config = dict(
    n_layer=8,
    d_model=768,
    n_head=6,
    n_kv_head=6,
    head_dim=128,
    d_mlp=3072,
    vocab_size=48200,
    activation='tanh_gelu',
    norm='layernorm',
    norm_place='pre',
    norm_eps=1e-06,
    positions='learned',
    qk_norm=False,
    attn_scale=0.0884,
    bias='all',
    tie_embeddings=True,
    parallel_block=False,
    init='normal',
    init_std_qkv=0.0198,
    init_std_o=0.00496,
    init_std_up=0.0198,
    init_std_down=0.00496,
    optimizer='muon_variant',
    lr=0.0072,
    lr_mult_o=2.0,
    beta1=0.9,
    lr_head=0.0043,
    grad_clip=2.0,
    warmup_steps=200,
    schedule='wsd',
    decay_fraction=0.814,
    decay_shape='linear',
    final_lr_fraction=0.0,
    batch_tokens=[65536, 131072, 262144],
    seq_len=2048,
    doc_mask=False,
    train_tokens=1128000000,
    steps=7522,
    dataset='wikipedia_en',
)
MLP neurons of a small language model. Each row is named by its layer, matrix (up: input weights) and neuron, and shows model dimensions 128-255. Each number is 50 + 10 x the weight over its row's rms, rounded and kept within 0 to 99.
After each neuron's rows, "fires on" lists the tokens most often at its 100 highest values on Wikipedia text that the model never trained on.

L2.up168:68 53 50 54 52 55 55 55 51 67 56 53 56 35 60 39 66 40 45 42 46 44 48 55 49 45 51 49 45 53 39 54 57 58 57 54 48 52 50 67 35 58 70 56 59 51 52 33 39 40 42 51 47 60 49 51 55 60 45 27 52 54 50 56 45 39 55 64 37 62 55 44 67 62 48 52 55 31 59 52 56 40 65 45 54 40 43 56 41 80 33 43 49 43 51 53 70 51 51 67 48 41 61 61 40 58 68 51 59 57 34 50 48 30 43 69 60 61 51 62 41 42 44 59 51 46 55 55
fires on: " and", " (", "\n", " County"

L2.up950:54 74 52 60 52 50 51 40 47 51 44 54 36 52 62 48 58 60 56 60 50 31 39 53 56 50 37 62 48 40 59 50 58 44 38 38 57 60 54 69 53 50 44 39 59 63 40 44 51 43 46 44 49 46 51 51 30 50 61 47 39 59 58 61 48 54 55 51 45 53 64 57 52 68 53 63 59 62 34 38 59 52 47 58 43 43 38 41 52 45 57 41 41 62 41 57 43 52 46 58 40 43 50 48 61 33 56 57 56 53 55 49 64 52 54 79 50 65 47 29 44 44 42 70 56 49 59 62
fires on: " |", ".", " (", ":", "\""

L2.up32:39 51 61 56 60 39 31 58 32 65 45 84 45 52 36 44 58 64 37 37 40 37 47 44 32 53 38 63 40 49 60 54 30 71 53 44 60 62 56 46 56 56 65 61 63 47 39 48 64 59 43 51 58 37 59 23 48 60 46 37 69 43 49 54 64 52 60 44 42 40 50 53 63 54 59 37 59 79 59 45 46 55 47 48 41 38 43 58 55 63 45 58 69 42 52 31 41 48 56 53 45 62 65 58 31 49 49 51 46 50 69 54 46 47 44 41 54 52 52 46 51 54 43 48 41 62 48 63
fires on: ","

L2.up1297:51 49 44 72 54 49 37 56 64 60 30 45 59 51 45 45 34 58 45 31 64 52 47 38 56 38 44 52 37 69 46 34 60 44 76 41 34 63 43 45 52 44 42 48 47 62 49 31 41 61 43 57 44 88 42 45 42 42 44 59 46 62 43 42 41 60 63 45 45 50 38 57 46 42 39 52 44 38 39 35 41 53 75 50 33 57 42 61 63 55 53 59 48 51 50 54 60 57 47 53 50 46 58 52 37 52 54 49 46 46 45 43 56 59 59 59 60 72 58 47 47 25 51 50 41 33 57 48
fires on: "-", " –", "7", "9", "2"

L2.up1075:59 43 57 61 59 44 51 43 56 39 55 48 35 77 48 50 60 59 38 56 57 40 60 44 50 70 59 41 44 42 37 51 50 44 54 42 42 54 48 48 68 51 43 51 51 39 44 48 44 49 62 56 24 55 32 46 66 49 63 45 47 56 32 55 59 61 52 51 44 44 36 57 55 45 61 39 50 51 38 39 52 33 59 45 63 44 48 49 50 59 37 60 48 34 56 43 46 35 48 58 52 57 45 44 44 66 63 62 33 52 43 52 65 54 46 56 54 46 63 43 33 69 43 42 49 45 62 51
fires on: " in", " the", "'s", ")", ",", " "

L2.up1525:59 67 60 60 51 57 69 47 46 43 47 50 57 44 49 43 64 47 67 48 57 48 49 47 58 47 48 59 59 44 61 61 47 23 54 51 52 36 59 35 33 45 34 58 42 29 40 52 41 33 47 53 38 41 55 52 68 60 53 68 55 46 73 66 47 63 44 58 51 42 56 36 72 41 71 56 40 44 48 46 34 57 46 47 53 51 57 43 46 39 36 41 62 43 48 52 54 58 56 33 54 57 51 39 58 59 58 51 71 61 47 55 36 51 34 53 43 40 62 50 44 47 49 58 50 52 44 48
fires on: " a", " has", " |", ";", " which"

L2.up1647:61 41 65 61 31 55 56 60 45 47 58 51 52 39 52 42 51 45 65 54 30 68 37 50 63 50 54 50 59 55 59 34 63 52 58 53 48 45 45 45 38 51 42 71 41 43 57 48 51 43 47 43 43 47 52 47 49 58 50 48 30 35 56 57 38 47 57 62 49 56 30 52 67 44 64 37 51 58 41 57 65 44 39 29 56 58 45 49 54 54 39 40 43 24 61 54 50 33 48 58 49 52 38 46 46 51 69 55 47 34 44 54 39 45 55 38 40 50 50 52 48 46 61 68 53 48 44 41
fires on: ")", "8", "5", " "

L2.up1642:41 62 46 57 66 41 51 66 74 45 56 42 52 52 64 51 57 70 40 57 52 38 41 50 35 66 40 50 37 58 44 63 57 66 52 58 60 31 53 46 38 57 61 42 51 47 59 65 43 58 52 47 52 63 46 56 53 38 51 51 62 52 66 51 47 56 69 53 61 65 49 55 54 52 68 46 48 64 26 52 43 51 45 50 42 51 40 30 61 72 63 28 59 50 46 42 61 46 36 50 50 51 49 39 50 56 48 34 63 48 64 64 36 47 50 38 48 44 57 49 47 60 54 61 34 21 30 22
fires on: " with", "1", "3", " for"

L2.up1768:51 48 53 64 49 69 64 45 45 41 51 42 57 61 65 56 49 36 64 66 59 51 41 43 54 62 44 56 42 67 60 38 45 41 50 42 48 45 50 54 72 46 48 60 45 46 32 41 47 49 33 40 62 49 51 59 63 54 40 37 61 42 51 56 49 64 63 57 37 53 43 62 50 65 52 71 46 61 45 34 61 60 72 61 59 38 48 49 45 36 34 38 53 51 45 36 52 68 53 63 45 59 46 56 31 43 37 56 42 49 54 49 61 36 59 57 53 50 49 36 46 47 51 74 59 53 62 60
fires on: " |\n", "|", " |", "0", " Total", "8"

L2.up1454:44 41 58 54 56 29 67 66 40 50 60 44 54 57 46 53 54 23 56 56 46 44 56 63 59 63 65 42 59 55 55 47 54 50 31 58 45 62 40 42 49 50 37 55 51 50 56 57 63 49 54 58 56 34 49 52 44 49 60 43 51 47 45 53 36 50 70 46 61 47 66 57 43 36 63 61 50 55 59 53 45 51 47 57 50 49 51 53 50 35 35 32 45 48 57 56 50 60 59 53 78 61 62 44 58 76 55 51 44 62 46 69 47 35 33 55 50 46 56 43 49 45 44 44 58 51 62 37
fires on: "–", "-", "1", "8", "7"

L2.up428:58 50 34 54 59 49 61 53 36 50 52 38 23 40 50 46 60 36 69 31 52 50 43 55 37 57 46 53 64 46 39 45 59 45 44 47 56 41 43 37 41 47 67 51 49 61 46 48 44 37 58 54 53 54 59 67 49 53 52 44 60 40 87 49 44 52 52 56 51 73 44 52 50 50 50 54 50 49 42 46 50 41 39 37 48 47 45 52 62 60 56 55 31 53 67 54 72 38 51 71 42 62 62 62 39 47 43 51 53 47 49 52 68 48 26 42 46 48 60 58 42 73 38 49 54 43 44 59
fires on: "R", "1", "2", "0"

L2.up2573:68 67 38 61 43 43 52 53 33 56 49 45 51 49 51 46 57 63 37 53 59 52 55 61 51 57 58 45 39 64 47 55 57 45 46 41 54 36 55 29 64 49 51 54 69 77 46 65 46 74 56 62 36 70 63 45 72 34 54 49 54 69 42 50 60 54 69 44 50 55 43 62 43 47 55 49 51 49 38 33 74 46 54 50 47 56 53 61 41 45 26 58 71 43 55 61 30 52 61 50 57 43 55 64 63 36 51 40 46 44 63 35 69 57 43 54 60 41 54 54 49 52 42 60 59 21 58 62
fires on: " |", " first", " was", " most", " only"

L2.up1626:66 55 51 52 74 36 62 43 57 48 38 71 51 29 46 43 54 43 60 54 67 40 57 43 53 54 46 60 44 56 43 60 51 70 57 62 38 36 57 48 46 68 49 57 43 57 44 72 57 39 50 48 47 44 51 37 50 54 59 51 51 46 56 52 64 43 62 38 43 52 50 57 63 51 38 58 57 57 51 44 51 57 49 47 44 44 40 46 36 56 36 46 59 53 59 45 52 45 46 59 54 51 37 50 40 56 53 51 54 56 35 55 54 45 50 45 38 60 57 48 59 64 47 42 51 65 23 74
fires on: "-", " also"

L2.up1599:32 53 28 34 49 53 63 47 59 39 49 43 52 67 60 44 28 44 55 62 55 61 74 61 55 43 60 46 38 42 35 52 58 53 70 40 73 44 50 37 51 44 44 70 58 74 67 50 41 61 50 41 63 43 44 59 46 47 50 54 48 43 45 48 42 59 26 42 48 57 58 78 59 39 46 48 37 38 52 45 53 48 52 44 55 53 42 46 56 45 63 49 58 67 55 57 51 51 66 51 53 31 43 52 44 43 42 49 58 56 51 46 55 57 45 40 56 48 36 63 49 44 54 52 45 47 39 69
fires on: " ", "0", " |", " number"

L2.up2678:60 49 62 51 49 51 41 40 49 52 56 42 54 40 63 45 57 44 54 47 35 51 46 58 53 53 62 59 63 56 49 28 44 59 61 57 39 52 52 35 35 49 47 51 38 46 54 42 55 44 56 48 50 53 47 39 34 75 52 52 61 56 41 56 53 64 42 49 45 40 51 46 53 62 50 47 39 56 29 56 75 31 44 43 44 41 50 46 38 46 43 48 58 33 60 33 62 67 35 50 45 66 54 64 45 41 64 53 56 48 71 57 30 61 51 53 42 56 55 48 59 37 47 47 51 51 61 69
fires on: " |", ";", " m"

L2.up2935:50 36 42 48 49 50 43 60 51 42 51 57 50 63 49 69 38 60 61 47 40 43 48 52 28 59 63 53 43 37 56 59 43 33 46 38 45 45 45 44 50 47 44 53 50 36 56 58 64 43 57 49 42 34 43 39 42 48 51 46 49 51 57 44 51 50 45 70 46 51 42 61 37 20 47 70 54 35 60 44 38 47 40 48 63 60 60 39 52 68 39 47 67 65 46 59 63 35 74 40 57 48 46 40 39 69 47 50 54 69 53 56 55 47 39 54 51 45 32 61 55 48 55 48 61 48 62 51
fires on: " |", "0", "1", "-", "2"

L2.up817:42 56 50 58 52 43 54 46 42 53 51 45 30 53 41 47 41 47 64 54 49 64 57 59 57 54 53 55 60 59 37 48 47 52 66 44 47 53 30 44 42 24 41 47 47 37 45 43 46 56 53 38 51 35 41 45 24 63 45 51 57 32 58 63 71 66 61 77 57 50 58 83 61 64 57 61 44 54 45 55 57 42 49 49 38 48 47 45 33 66 55 30 56 53 69 34 44 67 50 34 39 59 40 48 45 39 45 46 64 41 44 43 46 54 42 37 56 68 56 64 50 45 60 49 42 52 41 66
fires on: " |", " "

L2.up1538:48 37 48 39 43 48 52 59 54 56 40 49 53 56 65 30 40 71 61 53 51 52 55 29 44 46 37 46 36 46 36 64 35 55 47 50 56 72 52 52 52 53 59 60 53 44 49 43 48 50 39 61 63 52 39 62 49 43 54 37 53 58 37 50 48 57 55 47 43 69 41 47 47 35 61 52 64 32 65 47 38 56 44 65 44 62 49 48 42 56 38 53 75 44 49 50 42 52 57 50 66 40 54 49 58 62 39 54 63 46 31 52 27 46 47 55 49 48 36 53 61 55 41 58 64 58 36 38
fires on: ",", "-", " while", " |"

L2.up61:48 54 38 52 55 41 55 50 47 66 55 53 42 46 54 40 58 47 62 43 40 47 61 61 42 55 44 55 58 62 49 44 50 58 52 44 60 35 65 43 44 56 61 47 62 48 52 30 47 50 44 43 39 33 51 41 59 52 28 46 63 46 51 50 33 44 66 49 45 72 48 30 50 32 40 55 52 40 53 49 49 46 47 36 62 54 55 40 45 53 52 53 64 46 50 28 46 53 54 62 33 45 48 54 52 41 49 51 59 61 69 62 48 32 52 44 50 54 70 52 32 62 39 62 50 51 48 45
fires on: " ", "1", "2"

L2.up236:51 59 32 57 31 34 53 48 56 50 38 48 55 60 46 63 52 55 54 51 59 54 60 63 57 62 46 46 66 58 56 52 57 68 73 35 49 29 59 55 42 42 62 49 27 34 58 39 53 41 54 65 39 52 63 47 52 67 54 38 47 44 44 47 48 68 42 62 48 37 57 55 50 42 32 40 27 44 51 67 68 58 51 51 42 64 56 51 39 51 42 66 63 20 61 55 37 29 56 43 38 78 41 53 56 49 46 47 30 43 51 47 55 49 54 50 42 47 36 54 53 39 58 39 51 55 52 61
fires on: " |", ",", " medal"

L2.up1240:56 45 39 47 47 47 44 64 63 69 47 58 47 54 58 51 42 34 49 41 55 55 60 53 56 44 46 23 58 48 40 44 47 54 45 60 56 55 50 63 29 58 27 75 37 43 55 39 42 47 61 61 70 48 50 44 62 40 45 40 41 61 48 63 39 58 36 54 44 34 49 35 59 64 56 57 59 48 47 62 41 55 50 39 57 58 41 54 51 51 60 51 43 51 23 58 69 56 37 50 47 62 53 42 68 66 65 64 64 48 33 49 67 44 38 68 49 54 48 68 33 41 43 58 62 55 37 38
fires on: ",", " (", ";", "k", " or"

L2.up119:53 53 52 59 55 64 66 37 42 57 32 41 59 67 50 49 53 36 55 53 65 72 45 52 47 59 74 62 50 67 52 46 64 42 70 55 56 44 72 65 55 48 52 52 58 51 26 57 42 50 54 74 48 55 59 57 53 48 37 56 50 47 39 60 43 45 60 50 45 34 58 37 46 30 45 70 45 51 37 57 45 56 58 38 51 49 43 54 47 35 51 41 55 40 58 37 70 53 29 70 56 43 52 58 45 49 51 74 41 62 68 47 77 45 53 49 55 63 44 44 38 46 49 57 66 43 45 64
fires on: ",", " (", " in", "0", " "

L2.up1558:48 56 18 61 48 38 49 56 43 54 62 50 52 48 32 63 51 39 62 42 40 39 56 59 60 42 56 60 53 42 46 52 53 39 39 43 53 49 51 49 31 52 62 35 60 54 54 50 49 57 61 41 42 71 49 49 43 66 46 54 49 37 56 30 54 51 51 60 57 57 40 46 62 53 57 57 38 57 43 34 45 43 34 58 53 39 53 56 45 31 59 60 54 52 50 61 39 38 42 52 52 45 47 44 56 57 47 67 50 52 47 44 39 51 52 58 45 55 55 54 32 55 32 48 39 60 46 49
fires on: "1", " ", "2", " an", " one", "9"

L2.up211:58 51 70 57 40 53 42 51 40 55 36 51 51 36 53 38 52 63 56 73 46 37 52 44 44 40 41 48 61 33 26 49 54 58 63 53 46 33 75 48 48 56 42 33 62 59 72 44 48 48 56 51 66 44 47 58 53 54 43 43 46 33 59 59 56 59 62 43 57 50 41 55 51 38 50 49 44 52 60 53 54 41 40 33 50 58 64 62 60 52 49 23 41 60 65 70 58 49 66 46 36 48 52 56 44 35 49 53 69 48 42 33 44 57 53 76 53 57 43 68 59 45 52 55 49 48 56 70
fires on: " |", " "

L2.up1880:38 48 62 47 42 58 38 49 62 37 51 47 32 60 51 41 69 50 41 53 49 39 56 35 40 38 49 54 65 56 53 36 53 45 15 59 49 54 54 67 56 56 45 65 53 36 49 44 46 46 50 56 50 62 39 35 37 48 45 39 54 54 65 72 48 42 70 59 59 39 52 44 70 58 51 52 59 50 58 42 50 49 43 54 70 21 55 41 53 67 48 44 56 55 47 55 64 59 43 64 50 36 51 52 56 49 52 41 53 45 57 49 55 45 42 54 57 56 48 55 56 55 61 65 35 43 61 40
fires on: "\n", " ", ".", " ("

L2.up331:61 61 59 57 49 23 46 56 63 62 51 50 42 53 44 32 50 43 75 50 46 44 48 32 53 55 49 52 43 60 57 38 48 45 72 62 63 42 55 63 61 33 49 38 59 78 53 46 48 56 62 46 66 42 49 51 53 36 62 64 29 45 49 50 57 63 56 61 47 53 41 36 59 60 60 44 48 57 52 48 52 49 46 49 53 69 38 62 40 78 39 50 38 41 53 37 57 45 66 35 52 58 48 43 39 51 49 41 41 65 42 45 37 31 51 61 41 50 41 53 63 41 51 51 65 38 54 66
fires on: " was", " were", " may", " is"

L2.up2296:57 48 53 47 54 77 46 54 41 40 40 49 49 54 29 45 50 50 34 43 45 36 28 54 51 45 48 68 69 52 51 58 39 66 69 60 47 43 58 24 62 46 60 37 41 43 50 53 40 49 45 55 53 58 38 43 46 47 44 64 36 41 51 48 44 55 54 63 62 61 68 70 57 47 43 35 54 44 35 52 51 41 65 37 53 59 65 42 36 54 65 42 54 56 52 57 58 57 56 35 39 32 64 44 59 61 49 62 65 61 54 48 48 48 50 68 50 57 49 47 48 70 38 41 39 48 61 43
fires on: "0", "2", "9", "1", "8"

L2.up1246:45 73 50 49 37 55 68 48 59 55 43 33 53 36 55 36 58 49 39 46 47 46 62 60 51 49 54 59 37 57 46 51 44 69 36 51 51 65 33 42 50 58 38 53 57 36 54 52 33 34 55 57 53 74 50 40 47 45 53 57 45 39 49 48 35 42 45 39 46 38 50 61 62 49 60 53 59 55 53 40 50 51 53 45 75 69 61 37 43 33 63 46 52 55 52 51 38 49 49 65 51 74 42 66 63 61 50 43 34 30 30 55 49 51 42 50 49 57 55 56 44 35 56 59 53 68 49 40
fires on: " by", ":", ",", ".", ";", " a"

L2.up1995:57 48 36 60 42 49 45 64 58 61 45 45 61 38 28 59 38 48 40 67 55 43 49 56 66 52 59 73 44 47 57 36 44 42 49 38 55 67 49 53 51 54 61 65 40 37 36 51 59 53 41 48 51 47 61 31 43 52 48 48 56 63 62 61 42 51 62 52 40 76 55 66 69 56 53 75 40 49 50 49 56 38 50 47 43 96 52 41 38 43 66 53 54 47 35 47 48 62 70 48 50 45 58 52 47 50 54 48 42 44 35 47 65 51 56 46 46 40 43 64 43 34 52 43 61 47 61 59
fires on: " –", "-", "–", " and"

L2.up2310:45 59 47 39 38 48 66 53 48 36 58 55 40 47 75 48 56 52 43 63 63 45 69 43 55 36 31 69 60 46 35 54 35 39 54 49 65 53 37 55 52 42 50 42 57 50 59 57 50 52 31 49 59 43 54 55 51 34 49 53 48 35 36 55 40 59 63 42 56 49 56 43 44 47 55 56 52 42 38 36 43 53 42 37 43 44 46 45 36 63 63 41 57 59 53 45 45 41 47 45 42 49 43 43 52 43 47 61 49 54 36 32 69 46 56 39 34 35 48 51 46 48 45 68 36 56 59 38
fires on: " |", " |\n", "|", " "

L2.up137:44 43 31 50 56 61 32 58 48 66 39 67 46 46 58 41 55 28 43 48 61 55 76 38 45 61 50 38 48 46 36 50 41 39 47 40 57 31 63 56 66 27 50 39 35 37 30 56 54 48 45 54 52 44 67 39 36 45 47 38 36 52 59 42 35 77 49 46 52 36 53 52 52 36 44 47 41 41 57 53 50 55 36 49 39 50 52 49 44 61 54 50 50 46 48 46 41 53 56 64 37 54 42 50 47 42 46 65 48 50 46 47 62 55 59 48 54 47 40 60 52 65 33 45 64 43 32 47
fires on: " |", ";", " —"

L2.up2429:56 44 59 42 51 46 59 55 31 41 36 48 45 44 56 43 62 52 55 49 26 57 43 60 58 58 51 49 34 56 35 22 51 52 62 51 49 66 61 43 47 35 39 43 40 33 41 47 42 50 38 50 54 23 37 58 41 53 56 25 50 49 54 57 52 58 20 54 65 48 54 48 59 52 42 48 38 67 41 45 48 57 48 57 66 35 50 33 67 61 37 52 48 42 70 53 45 69 33 25 39 57 77 43 52 54 45 56 56 35 55 43 51 42 26 52 57 45 32 75 57 45 24 52 42 44 40 38
fires on: " ", " -", "0", " |", "8"

L2.up3030:52 58 55 49 49 60 48 49 50 56 49 58 52 54 42 41 56 45 59 41 25 40 48 61 48 37 57 47 61 45 64 72 61 60 58 48 43 52 43 42 42 38 60 61 36 21 55 41 59 46 39 48 49 46 51 47 48 29 56 58 36 62 48 55 52 63 46 57 57 52 63 41 57 49 50 52 52 49 40 56 67 55 58 56 48 46 42 60 43 58 42 49 43 60 59 47 31 49 56 54 29 51 53 46 46 60 57 36 49 45 44 55 54 60 36 53 54 58 34 34 49 51 58 60 47 50 41 47
fires on: ".", "1", " "

L2.up1009:61 59 45 54 59 52 53 71 55 53 37 51 29 47 50 46 51 63 48 38 64 26 49 43 54 61 54 62 51 45 57 46 58 51 54 48 49 42 51 68 59 34 43 48 49 56 56 39 50 51 24 59 51 49 45 40 56 53 58 67 55 39 50 54 67 55 67 55 39 59 49 54 60 42 36 49 58 63 45 38 70 52 43 58 65 58 56 43 73 64 54 37 53 74 55 47 45 60 48 43 61 69 65 55 60 55 50 50 35 46 51 58 53 49 44 61 31 56 56 40 51 58 42 65 41 37 57 30
fires on: "1", "2", "5", "6", "3", "9"

L2.up911:40 63 38 25 42 48 52 26 36 64 53 39 61 50 58 50 50 42 73 50 60 60 51 48 44 83 55 58 48 40 59 43 29 42 48 53 56 33 60 61 49 42 63 36 47 47 38 54 48 45 67 30 31 52 52 64 66 49 37 41 66 32 63 44 41 43 52 38 50 33 58 36 48 46 41 71 50 28 54 57 48 40 67 46 68 44 65 53 37 56 39 43 61 75 57 48 56 58 54 66 41 49 61 34 39 50 50 58 41 55 41 63 51 40 63 50 45 47 46 39 69 47 59 52 55 40 53 51
fires on: "0"

L2.up795:38 53 53 42 56 36 59 35 54 47 54 48 57 29 31 32 69 55 58 75 24 42 50 51 55 44 32 62 60 57 51 50 46 57 59 48 43 31 46 49 33 60 53 68 56 52 54 56 41 45 45 51 42 61 61 44 59 43 42 44 44 55 53 63 52 56 57 48 39 47 50 40 45 52 61 75 71 66 41 31 55 42 44 56 66 38 37 42 46 60 65 43 57 44 46 46 53 65 58 55 35 44 59 60 51 61 36 40 50 31 31 42 40 48 40 45 53 49 60 34 45 55 54 52 46 61 52 56
fires on: "-", " and", "0", "|", "1"

L2.up1834:50 44 43 53 51 41 45 62 39 48 48 49 41 57 51 48 61 63 51 39 39 28 59 44 43 47 43 56 35 51 46 65 47 52 61 32 57 40 45 50 39 59 55 28 56 51 45 46 59 43 72 51 61 48 52 52 51 66 52 46 39 57 42 56 46 51 65 48 48 51 35 61 61 50 47 63 76 51 42 46 39 55 49 37 46 55 50 44 49 42 41 47 40 37 52 56 43 41 52 41 52 49 34 44 53 50 43 75 59 59 55 55 44 55 51 61 52 66 49 41 52 44 35 46 47 56 65 49
fires on: " ", "The", " I"

L2.up978:59 50 40 60 45 51 62 44 54 25 52 49 52 74 54 62 48 46 49 35 46 51 47 60 17 58 46 43 46 63 57 55 36 54 57 32 55 56 42 49 56 55 36 63 43 51 46 56 49 62 47 40 43 42 50 71 44 39 70 36 41 62 44 40 52 63 42 42 45 43 43 58 41 58 56 33 63 40 46 47 46 59 41 24 51 41 51 63 50 67 46 40 49 61 55 46 52 16 61 55 31 58 63 28 47 29 63 51 52 59 60 66 62 55 61 34 43 56 67 48 37 44 54 39 55 49 44 58
fires on: " in", " and", " on", "'s", " |\n"

L2.up1815:53 54 60 71 62 47 15 52 51 46 53 59 37 55 49 44 43 63 34 65 55 53 58 38 56 48 40 39 53 48 64 54 47 81 47 43 52 62 62 53 37 69 51 36 51 49 51 41 63 52 54 48 58 57 42 35 48 67 52 46 56 49 49 66 43 44 50 51 43 54 47 47 44 51 61 36 40 47 44 55 47 46 51 66 51 53 42 53 50 56 40 47 63 68 69 58 45 52 61 39 53 42 61 34 73 44 36 53 44 53 44 61 47 42 42 56 58 62 46 55 45 46 36 53 59 37 58 62
fires on: ","

L2.up259:33 61 32 59 31 47 53 52 39 24 40 50 44 59 58 50 63 46 55 66 59 55 59 66 40 56 38 36 50 61 62 54 38 59 41 37 60 32 60 62 67 58 46 40 47 57 52 64 44 52 26 67 42 40 52 52 63 42 45 32 57 43 63 61 38 50 59 38 55 32 30 48 61 59 58 48 57 58 50 56 47 48 63 54 52 40 57 41 45 55 48 69 31 58 54 51 46 46 49 64 65 59 47 35 43 44 53 62 47 37 46 55 76 39 51 56 52 54 56 47 60 59 59 52 46 60 54 66
fires on: " for", ".", " in", "0", " by", " ("

L2.up282:52 64 36 53 52 48 56 37 40 50 62 44 48 54 38 54 54 44 49 52 51 65 62 43 64 59 55 30 48 35 64 50 69 50 58 51 45 56 69 60 45 43 65 70 60 62 47 47 43 44 44 42 57 55 39 47 44 29 57 26 50 51 48 45 49 50 63 50 52 46 40 52 55 48 51 46 42 42 39 53 32 71 43 33 52 50 51 40 38 49 64 56 47 62 59 48 53 50 42 53 54 55 34 35 52 53 49 45 69 45 61 42 43 58 52 50 60 38 49 55 62 41 65 32 48 51 46 49
fires on: " ", "2", "1", "7", "0"

L2.up2321:42 60 41 69 44 45 70 59 38 55 63 53 50 58 44 54 51 46 24 41 50 54 50 31 65 55 58 69 68 65 62 32 65 49 46 47 39 48 41 52 52 76 51 59 42 42 62 52 57 35 47 57 45 65 60 50 53 43 51 64 30 41 55 54 39 52 42 48 50 57 55 59 54 52 45 33 56 33 44 50 49 38 57 28 54 54 49 50 48 57 42 50 46 38 65 45 63 54 57 63 58 69 66 39 42 52 41 40 48 48 58 57 46 55 45 50 57 38 51 52 67 48 59 52 49 56 39 42
fires on: ".", " to", ","

L2.up2499:55 44 68 44 38 33 42 57 56 70 46 40 40 57 62 45 37 55 48 53 45 49 52 52 51 59 39 42 47 62 49 57 46 53 49 65 56 41 52 47 35 44 57 71 54 47 34 37 55 52 38 53 42 53 51 50 52 55 39 38 49 46 60 56 48 58 56 70 60 53 23 39 45 58 53 46 68 23 52 55 32 46 37 61 35 29 38 52 34 43 36 56 60 51 45 31 44 54 45 56 54 44 60 46 57 70 54 44 53 43 41 43 56 35 49 53 32 53 57 52 53 43 48 55 49 52 42 57
fires on: ",", " |", "-", ";", "),"

L2.up3010:57 51 61 42 48 32 36 58 44 60 50 54 49 64 62 46 54 44 53 37 59 63 40 35 51 29 33 29 59 49 51 39 56 53 42 58 66 44 69 61 63 45 37 56 59 34 62 45 39 50 55 58 46 48 36 49 42 36 40 41 46 55 54 45 56 58 58 51 59 30 46 62 57 42 56 51 68 59 46 71 47 62 47 53 55 65 62 66 54 43 48 45 41 52 48 38 61 49 44 64 49 44 49 59 37 53 54 67 42 54 33 59 58 54 82 49 12 55 55 44 58 57 47 28 51 40 53 55
fires on: " on", " |", " into", " to", " place", " from"

L2.up1508:52 60 41 53 46 47 56 56 44 61 63 32 52 51 62 38 50 37 78 51 41 61 47 59 56 45 44 36 64 37 44 35 52 41 59 50 43 40 47 53 39 37 44 47 55 59 53 34 68 49 27 41 35 42 46 40 53 48 55 42 59 52 49 44 60 43 55 33 50 55 53 32 76 51 48 49 45 49 47 43 40 52 51 45 54 40 43 45 42 57 56 52 46 43 41 44 39 40 51 58 39 61 27 64 56 58 55 32 61 48 37 52 50 44 55 60 54 53 49 46 45 51 67 52 39 41 47 49
fires on: " ", " c", " D", " C", " lib"

L2.up1711:42 49 49 50 50 36 29 34 44 48 38 45 50 53 45 53 66 43 54 54 50 47 54 69 58 51 48 36 44 37 50 48 50 54 56 24 56 37 46 27 52 38 46 41 55 63 60 63 61 52 65 66 28 50 43 59 58 60 50 58 65 55 37 47 28 47 62 54 52 48 63 48 68 44 72 55 43 39 24 55 44 32 47 48 52 33 53 55 54 59 44 64 32 69 61 55 39 63 36 51 54 47 64 53 59 42 53 45 71 52 50 46 47 60 55 43 41 40 49 63 55 53 57 33 51 42 45 64
fires on: ";", " ", " |"

L2.up1458:55 57 38 35 57 41 59 56 69 60 43 42 53 57 57 27 23 45 37 38 33 49 47 58 61 48 60 43 57 52 33 45 41 54 56 53 56 37 38 70 39 40 49 50 61 61 65 35 58 43 47 56 68 55 47 53 51 49 43 39 55 48 53 65 41 56 38 40 17 59 36 43 45 47 32 47 44 54 55 66 46 47 51 61 56 63 57 46 51 63 50 37 61 48 50 50 67 55 53 48 54 58 49 44 50 53 50 47 51 55 47 51 42 53 32 63 46 43 45 52 65 39 47 30 59 52 45 67
fires on: " |", ";", " Pts", " "